{"n_kv_head": 14, "init_std_o": 0.0346, "beta1": 0.9, "grad_clip": 0.5, "batch_tokens": 65536, "dataset": "wikipedia_en"}
MLP neurons of a small language model. Each row is named by its layer, matrix (up: input weights; down: output weights) and neuron, and shows model dimensions 64-159. Each number is 200 + 40 x the weight over its row's rms, rounded and kept within 0 to 999.
Before each neuron's rows, "fires after" lists the tokens most often just before its 100 highest values on Wikipedia text that the model never trained on; "fires before" lists the tokens most often just after its 100 highest values on Wikipedia text that the model never trained on.

fires after: " (", "(", "\n", "===", "|"
fires before: ")", ").", " to", " |", "),", "–"
L2.up1636,285,198,158,178,224,155,215,228,233,175,254,250,198,294,215,166,215,274,173,171,192,214,180,162,248,196,193,195,184,194,199,217,178,217,202,272,145,218,222,253,229,223,282,176,223,195,168,219,186,159,234,195,262,159,256,191,232,240,153,154,224,198,204,221,199,234,188,206,193,235,192,229,219,209,229,182,237,199,261,245,231,162,202,162,226,181,245,309,230,283,250,197,209,203,170,193
L2.down1636,182,226,240,130,236,253,177,195,280,245,165,212,146,172,152,200,222,144,143,202,197,228,240,217,188,278,195,220,167,181,276,230,226,179,194,167,192,141,173,286,219,206,168,176,225,153,247,284,148,220,205,187,179,143,225,179,166,219,178,194,247,177,197,153,201,190,215,203,119,149,189,214,170,238,183,199,156,203,287,180,230,206,219,219,183,274,231,186,180,194,172,240,223,204,178,242

fires after: "\n", "."
fires before: "\n", "==", "===", "The"
L2.up1425,178,191,206,238,226,254,112,228,158,184,152,275,254,212,234,156,210,175,206,260,139,165,274,204,222,243,85,189,195,203,165,136,238,256,199,205,175,271,206,218,224,157,207,205,177,196,228,187,216,212,203,112,198,233,176,262,221,258,187,150,199,257,149,169,236,234,187,176,214,208,147,206,192,199,172,193,178,241,192,236,171,221,258,189,139,235,237,221,239,157,232,197,219,239,272,257
L2.down1425,190,155,131,221,162,183,172,264,282,291,212,182,165,184,209,189,182,176,183,280,229,195,190,242,184,116,230,241,275,227,146,205,260,174,157,194,123,159,158,187,227,221,177,215,213,308,129,136,223,140,197,152,157,206,212,179,201,262,203,243,217,236,227,180,256,271,188,165,139,257,285,162,249,218,193,211,212,202,66,181,238,176,196,264,181,176,174,193,210,159,193,203,215,201,158,194

fires after: " |", ".", " \"", " that"
fires before: "|", "\n", " \""
L2.up1083,207,138,247,242,245,208,177,173,203,194,165,205,239,197,219,210,179,209,202,266,220,245,145,187,253,219,165,150,249,221,146,164,187,256,268,218,290,184,252,189,219,205,242,264,220,217,178,181,215,138,196,159,212,215,264,204,156,236,216,152,192,251,197,269,143,234,216,241,157,204,217,194,177,194,208,140,239,187,198,190,196,234,155,240,186,218,175,210,197,242,223,209,245,117,244,250
L2.down1083,217,227,165,195,208,166,208,237,113,180,218,80,193,164,231,158,209,173,187,270,237,255,231,233,215,126,168,220,260,167,206,246,169,191,175,261,178,211,230,268,183,153,235,208,192,192,200,223,195,137,157,165,86,187,212,166,272,188,202,297,193,185,185,183,164,214,179,203,134,155,196,294,214,130,196,170,267,233,202,179,242,280,243,200,184,264,172,208,221,175,163,228,230,253,129,165

fires after: ".", " a", " to"
fires before: "\n", "-"
L2.up12,169,102,169,126,270,194,187,243,190,170,200,304,199,191,233,232,226,266,182,231,162,193,169,174,225,140,229,164,157,165,215,140,234,162,216,262,237,126,197,198,252,184,204,218,176,185,166,243,230,151,113,170,153,205,174,264,222,191,181,166,149,184,189,177,193,206,229,234,133,297,141,185,212,178,144,221,217,208,238,271,157,220,205,207,178,183,230,231,211,212,73,241,222,185,186,205
L2.down12,187,193,217,298,191,239,239,264,217,217,212,237,228,212,239,231,238,192,236,161,235,230,127,207,172,152,193,272,177,177,176,189,241,202,132,171,276,126,201,282,218,185,236,231,211,192,160,164,202,156,204,216,170,192,250,204,170,181,274,186,212,144,215,219,143,189,158,205,143,194,239,204,206,170,194,149,242,245,46,143,134,138,133,208,256,153,255,147,252,159,273,184,238,183,260,264

fires after: " |"
fires before: " |"
L2.up1111,250,182,209,237,229,228,175,234,171,149,195,234,207,277,190,250,186,233,262,238,167,195,157,170,233,166,190,231,158,276,243,137,213,185,178,230,100,257,177,288,188,189,203,197,161,208,228,208,254,201,272,258,192,239,280,194,187,200,110,205,146,157,154,223,232,164,243,184,228,213,215,204,222,186,191,173,199,154,261,271,206,198,238,188,175,234,186,214,221,234,256,285,205,236,187,256
L2.down1111,184,174,235,182,139,223,223,174,204,160,161,241,197,196,264,176,218,194,215,136,221,226,142,215,226,267,288,175,213,139,183,271,99,205,219,170,227,156,183,209,222,231,111,172,161,199,215,212,150,191,151,240,206,183,205,198,200,218,261,200,175,202,194,236,223,170,164,153,275,166,220,223,230,222,183,210,174,190,146,120,228,273,206,130,234,245,269,248,136,152,202,161,166,151,147,172

fires after: "==", "\n", "Early", "Personal"
fires before: "==", " ==", " and", " life", "\n", " of"
L2.up1786,211,201,219,192,199,213,232,223,139,247,215,215,119,226,313,172,190,141,188,111,143,153,189,136,213,199,198,150,189,243,181,230,150,236,229,218,213,137,129,214,183,229,236,154,211,198,221,221,168,169,150,226,119,218,200,172,203,259,116,239,81,213,163,212,199,170,196,242,197,182,206,231,257,176,243,248,178,251,183,264,189,250,205,163,169,227,243,284,161,253,215,148,241,177,237,156
L2.down1786,185,248,250,196,198,179,196,199,267,219,156,283,154,239,195,280,178,170,201,132,187,218,263,143,159,224,218,235,198,198,214,200,178,146,244,197,252,174,219,264,225,187,286,252,180,117,221,217,228,254,231,159,258,176,292,219,186,239,214,99,205,195,184,230,234,235,237,138,244,206,169,260,213,222,254,237,251,216,183,231,181,139,134,187,273,200,197,215,187,209,194,143,191,223,171,221

fires after: "-", " /", "E", "W", "\n", " •"
fires before: ":", " /", "39", "46", " zone", " ("
L2.up1238,231,223,189,190,133,204,188,196,180,215,235,169,86,272,203,208,173,204,233,180,168,265,251,225,176,211,241,169,219,214,169,212,221,218,252,190,179,194,227,243,160,255,212,268,229,224,142,174,211,180,194,172,104,238,197,182,207,228,224,237,230,276,125,153,183,180,260,160,224,248,138,208,165,232,166,151,237,170,253,253,208,192,226,130,177,234,150,172,190,250,223,192,185,225,131,226
L2.down1238,231,183,159,103,177,246,190,126,144,143,189,138,263,161,185,171,170,154,224,204,166,126,200,161,151,250,180,167,141,156,215,150,209,221,273,227,254,272,264,277,167,267,189,148,183,252,212,258,241,176,189,195,120,205,194,217,277,227,202,274,186,253,207,200,220,184,245,228,184,179,160,223,276,201,220,259,128,190,272,234,183,211,286,227,245,247,185,211,210,167,221,129,134,125,194,241

fires after: "-", "ana", " •", " -", " Binomial"
fires before: ":", "h"
L2.up252,176,167,231,287,195,139,147,215,218,184,142,177,197,244,211,152,209,147,185,213,111,249,228,146,215,206,218,172,203,250,230,156,234,186,243,216,169,177,182,260,168,177,171,244,189,214,196,139,173,216,262,212,237,224,182,236,196,204,216,244,241,136,222,160,156,196,161,251,246,211,214,197,104,185,219,165,269,209,228,274,195,224,198,135,215,158,126,185,222,276,206,199,185,238,181,222
L2.down252,197,196,197,245,222,167,229,208,134,195,162,268,290,222,183,133,182,246,246,197,209,83,149,207,172,179,181,147,184,124,179,170,205,187,244,181,211,190,191,251,168,261,226,152,243,203,168,277,223,273,217,229,201,178,113,248,149,218,215,201,155,275,215,287,177,224,253,191,163,148,211,253,170,148,250,266,262,194,199,168,163,195,267,235,258,178,156,136,170,158,168,184,200,174,177,167

fires after: "==", "\n", "Personal", "Early"
fires before: "==", "\n", " ==", " and"
L2.up1952,209,185,236,241,148,223,171,234,175,175,238,238,136,220,235,214,225,204,262,208,183,128,250,118,203,230,239,182,210,253,108,235,162,252,222,233,190,217,159,202,154,214,156,240,118,129,166,202,227,141,194,181,130,184,287,228,267,155,161,229,161,219,230,162,247,146,259,142,246,189,231,201,215,197,254,209,170,184,212,312,193,232,213,151,171,203,222,276,201,236,197,220,221,150,262,265
L2.down1952,269,194,256,183,141,242,200,239,138,225,226,251,149,254,194,239,234,154,219,159,168,168,238,146,235,220,189,263,158,210,145,214,179,163,262,294,263,206,140,247,159,217,181,249,208,141,135,184,199,116,214,244,241,163,307,252,279,181,214,224,127,197,259,200,249,102,237,224,261,241,176,191,197,197,193,157,167,155,221,247,221,244,164,168,168,205,211,258,251,200,183,208,168,149,176,237

fires after: " 1", " 2", " 0"
fires before: "0", "1", "2", " the", "-"
L2.up385,234,182,217,198,163,202,218,263,207,255,154,174,90,240,235,196,220,224,209,288,199,198,195,187,184,206,276,130,203,188,222,233,269,182,179,240,220,268,223,271,133,167,176,212,265,243,174,104,252,201,224,149,211,274,209,108,155,155,120,159,223,208,235,189,251,121,284,119,208,218,178,134,190,225,173,115,188,249,189,228,224,135,195,153,180,238,179,204,180,215,180,185,241,260,183,239
L2.down385,167,215,35,210,251,190,221,204,219,187,202,172,246,202,219,196,119,198,182,178,144,239,220,264,160,263,199,204,206,267,136,130,198,220,175,260,205,186,264,230,198,165,199,146,133,151,240,161,207,162,196,169,176,160,202,184,241,219,214,207,243,146,287,178,168,121,198,160,245,186,218,241,107,235,197,198,236,130,232,194,197,174,165,147,208,206,94,229,256,209,258,193,255,271,248,188

fires after: "–", " |", " BBC"
fires before: " |", ";"
L2.up225,150,131,208,223,211,164,236,209,182,164,249,174,114,264,170,202,198,213,160,223,242,250,246,154,204,236,157,216,209,247,227,208,235,178,273,235,182,170,164,207,196,217,235,166,183,249,204,205,221,176,202,211,267,215,213,241,188,287,244,172,212,153,238,218,175,190,185,179,264,156,216,207,95,201,237,119,95,226,254,229,203,187,234,122,183,224,160,163,198,245,213,194,236,110,233,165
L2.down225,225,259,199,199,281,178,207,184,216,169,194,258,146,223,205,210,222,217,247,110,194,170,223,183,181,145,274,196,180,191,233,286,177,137,156,156,164,216,189,203,194,192,205,226,225,276,165,253,149,227,256,94,238,175,214,173,197,161,212,218,256,240,179,140,203,252,257,162,203,208,142,208,219,182,128,196,210,225,262,183,128,189,209,138,163,152,230,188,207,210,280,171,214,201,134,279

fires after: ".", "|"
fires before: "\n", " votes", "-"
L2.up1018,268,191,243,177,203,241,176,204,197,162,244,220,281,171,170,256,197,190,142,216,166,243,272,144,274,217,188,223,223,259,161,205,241,214,169,253,174,131,155,148,185,240,257,190,158,190,185,259,277,98,246,164,192,199,192,228,135,151,161,210,175,185,208,182,173,233,215,141,191,252,151,261,220,178,211,205,219,264,150,218,185,152,189,188,167,216,185,205,148,192,199,186,265,235,195,211
L2.down1018,193,219,144,189,195,217,255,206,175,254,278,245,187,250,229,172,151,154,209,227,145,177,189,306,227,160,232,196,230,140,174,214,189,209,175,177,253,195,163,242,189,286,205,235,246,193,156,187,197,202,154,179,166,135,158,188,149,145,132,236,238,162,256,200,220,250,197,226,170,202,221,236,200,165,148,201,195,189,121,139,218,198,220,229,225,262,171,215,188,152,241,219,274,224,177,255

fires after: ";", "1", "0", ")", "2", "–"
fires before: "–", "\n", " 1", " 2", " 0", ";"
L2.up1069,232,161,194,289,193,221,217,104,236,131,248,203,200,278,182,264,206,147,184,232,135,191,205,176,177,180,162,185,217,242,186,239,238,264,229,243,258,116,145,158,143,246,205,219,129,296,156,226,189,203,224,241,249,160,190,157,230,208,168,234,237,214,220,191,219,161,230,178,182,144,202,242,169,114,146,204,155,271,184,208,203,195,185,141,266,156,151,191,167,187,152,256,210,207,217,199
L2.down1069,194,179,157,170,210,168,161,196,256,164,175,227,198,267,158,145,194,218,201,238,216,200,263,240,172,243,157,293,224,197,159,145,168,218,197,184,218,203,170,242,176,239,211,162,158,187,189,132,192,234,185,148,242,200,193,193,151,157,217,169,186,241,308,189,255,175,219,205,250,182,257,219,209,139,182,264,234,108,227,232,230,217,202,195,116,201,128,193,254,172,299,272,196,151,189,196

fires after: ".", "\n"
fires before: "\n"
L2.up2612,250,246,230,133,249,242,215,190,209,279,151,207,184,158,171,175,256,226,115,144,180,196,218,197,154,236,219,184,152,193,183,254,279,275,224,182,244,247,240,264,231,68,136,212,195,202,202,233,180,172,180,240,196,151,202,241,245,223,230,229,125,212,164,221,186,166,268,180,154,198,169,191,206,140,139,165,106,218,219,206,264,180,225,201,178,221,172,259,169,168,179,184,270,237,199,232
L2.down2612,202,261,190,224,154,162,178,237,223,202,172,190,205,320,240,191,220,188,275,203,252,192,233,272,230,255,184,284,164,186,160,204,128,188,174,147,132,172,204,210,145,239,158,209,166,194,207,202,150,192,216,127,189,220,118,128,263,122,245,261,221,170,234,222,195,189,168,213,282,197,213,273,173,176,157,158,274,203,95,197,144,227,137,174,251,103,156,127,229,155,197,231,215,200,137,177

fires after: "==", "-", "W", "E", " |", "\n"
fires before: "==", " /", ":", " |", " ==", "\n"
L2.up890,210,169,250,263,180,190,187,254,154,205,162,217,176,180,239,128,128,245,212,184,229,190,159,170,227,201,161,188,171,216,290,282,252,185,211,162,217,182,118,219,136,214,210,223,202,195,221,178,186,193,215,139,209,243,224,152,166,139,218,244,259,194,186,208,202,199,208,187,270,283,248,286,213,122,230,228,283,167,251,195,195,192,299,138,184,101,159,195,170,165,234,201,237,231,244,180
L2.down890,212,188,290,206,170,217,193,164,171,206,178,157,223,179,247,207,225,198,147,187,170,256,182,196,210,206,192,224,229,207,166,286,171,123,139,160,182,231,223,203,227,147,196,211,224,204,196,186,228,225,222,185,160,205,214,182,187,238,280,156,198,178,236,231,235,248,149,250,201,241,234,277,176,235,147,189,205,207,315,240,300,203,194,206,246,237,188,197,279,200,229,195,244,247,202,230

fires after: ".", " (", " −", "6", "0", " |"
fires before: ".", " (", ")", "5", "3"
L2.up122,170,137,213,168,238,272,215,212,140,195,159,175,181,238,188,211,179,252,252,184,202,206,200,129,190,180,151,245,216,224,212,124,217,199,191,224,177,181,164,227,241,221,138,157,213,201,202,127,198,170,211,177,172,277,215,241,157,205,274,171,174,169,257,292,241,193,174,173,223,201,178,200,206,226,238,233,237,147,257,287,288,214,128,198,209,198,131,164,244,203,242,223,145,198,213,197
L2.down122,166,222,235,242,203,139,206,250,238,228,261,218,213,209,149,222,208,129,186,122,166,198,306,162,220,226,191,236,238,222,222,267,236,216,230,114,248,194,251,174,216,149,177,194,203,196,166,244,147,216,137,177,189,138,263,243,262,192,212,141,202,208,204,188,239,158,162,236,248,224,211,256,145,205,213,252,189,215,229,148,78,253,181,206,235,164,166,188,156,185,201,156,291,216,215,221

fires after: "–", "-"
fires before: ";", " the", "\n"
L2.up343,255,164,190,235,181,163,262,195,172,167,240,196,111,258,229,283,206,193,183,193,231,259,194,182,127,249,150,263,210,237,250,223,199,205,228,217,228,175,158,148,162,195,229,172,212,260,190,257,241,169,77,153,210,250,274,229,167,250,181,222,196,241,246,225,148,189,264,158,248,174,245,173,182,159,244,136,194,239,212,184,252,180,139,201,135,95,167,148,243,222,219,195,226,119,234,223
L2.down343,219,239,263,222,305,163,243,186,231,296,214,197,162,256,154,118,262,190,275,132,179,181,153,256,203,210,267,215,183,263,242,213,238,214,147,240,174,170,166,237,182,118,264,236,176,185,220,212,118,218,216,192,222,203,193,212,178,110,234,164,214,192,268,219,232,134,213,254,153,271,201,235,189,179,129,139,190,172,143,251,202,157,222,230,206,154,202,200,198,233,182,289,190,208,196,225

fires after: ".", ")"
fires before: "\n", "-"
L2.up327,259,234,255,169,198,173,203,233,151,304,209,210,189,161,161,207,228,240,154,230,229,157,201,241,193,220,167,266,205,222,121,274,204,201,203,203,256,200,190,242,197,296,201,183,163,203,155,261,210,114,158,168,172,164,162,237,264,216,189,147,147,257,238,213,228,233,303,173,251,180,137,195,196,181,179,203,156,200,221,168,227,209,265,192,187,175,177,202,243,227,178,257,225,201,251,263
L2.down327,205,241,183,212,176,220,200,134,254,181,226,223,239,274,260,202,200,154,209,201,186,222,192,230,278,215,165,179,149,131,223,203,226,171,187,202,196,120,236,145,173,236,259,215,224,162,218,179,262,209,235,194,191,180,208,147,141,167,172,211,210,198,191,205,178,276,193,276,278,222,306,131,207,224,151,159,287,205,162,179,223,192,228,222,190,220,196,192,233,147,253,216,201,194,203,184

fires after: ".", ".\"", " |", "\"."
fires before: "\n", "-", "|"
L2.up573,191,151,206,184,207,192,242,167,245,258,245,235,216,228,187,188,263,172,134,150,186,206,214,153,166,148,184,220,232,154,132,201,304,216,190,181,262,161,223,199,307,158,173,203,157,154,184,196,202,135,248,145,210,161,175,278,227,164,210,212,280,201,283,201,249,164,325,200,201,203,158,202,208,179,200,263,206,154,173,217,187,241,292,198,219,163,223,271,193,204,183,174,210,144,174,213
L2.down573,208,230,162,172,210,190,106,241,199,221,178,197,267,284,210,225,187,229,189,274,247,228,227,217,223,223,158,210,167,235,232,253,228,219,141,221,226,166,134,157,197,143,188,284,158,260,238,176,167,250,153,222,191,219,261,177,259,188,208,171,112,252,230,183,95,233,187,187,255,268,268,126,158,163,145,158,208,226,170,171,213,233,158,212,163,250,136,158,226,170,173,158,179,209,127,177

fires after: "\n"
fires before: "===", "==", "=", "Population", "-", "d"
L2.up1618,244,187,183,161,168,225,163,189,170,258,160,273,149,270,191,198,162,272,202,251,157,238,185,184,175,217,296,134,164,150,231,180,223,179,222,145,189,244,231,243,145,162,184,301,259,202,209,191,216,171,150,61,177,189,217,173,204,197,233,239,183,233,234,167,303,219,247,143,232,198,200,205,216,156,143,152,259,134,191,217,192,228,213,146,153,188,155,211,169,230,190,135,174,200,187,181
L2.down1618,213,128,184,259,215,269,244,177,173,129,181,176,169,191,190,122,127,128,184,171,240,181,218,152,211,222,213,190,147,235,230,202,187,173,219,211,140,186,175,200,146,198,208,278,168,206,197,210,154,166,217,209,210,220,227,163,293,186,192,202,183,186,194,248,238,156,181,190,179,165,185,194,239,54,229,208,138,117,291,208,247,175,215,166,239,177,194,181,181,244,203,178,224,215,193,238

fires after: " 1", " 2", " 0", " 3"
fires before: "0", "1", "2"
L2.up812,254,183,178,279,129,201,239,269,111,165,229,206,209,198,203,206,183,245,217,264,215,232,203,167,170,191,184,198,252,162,238,271,234,247,242,244,245,233,191,200,143,216,144,159,153,218,157,205,235,166,168,224,177,230,228,224,222,171,146,239,181,173,270,189,234,163,219,171,244,160,202,214,262,204,246,156,115,192,237,256,259,179,203,187,189,169,184,175,259,164,199,224,226,215,238,231
L2.down812,237,231,209,194,227,247,135,244,236,237,241,146,129,240,184,136,188,199,240,267,215,184,269,221,272,175,210,227,145,165,215,187,215,122,193,223,201,189,192,173,184,233,187,191,156,162,192,281,173,190,241,191,180,181,221,129,241,217,246,144,171,193,222,147,220,194,193,247,187,199,211,222,252,145,147,231,236,202,195,143,205,152,210,161,158,242,169,253,207,162,227,150,184,236,215,209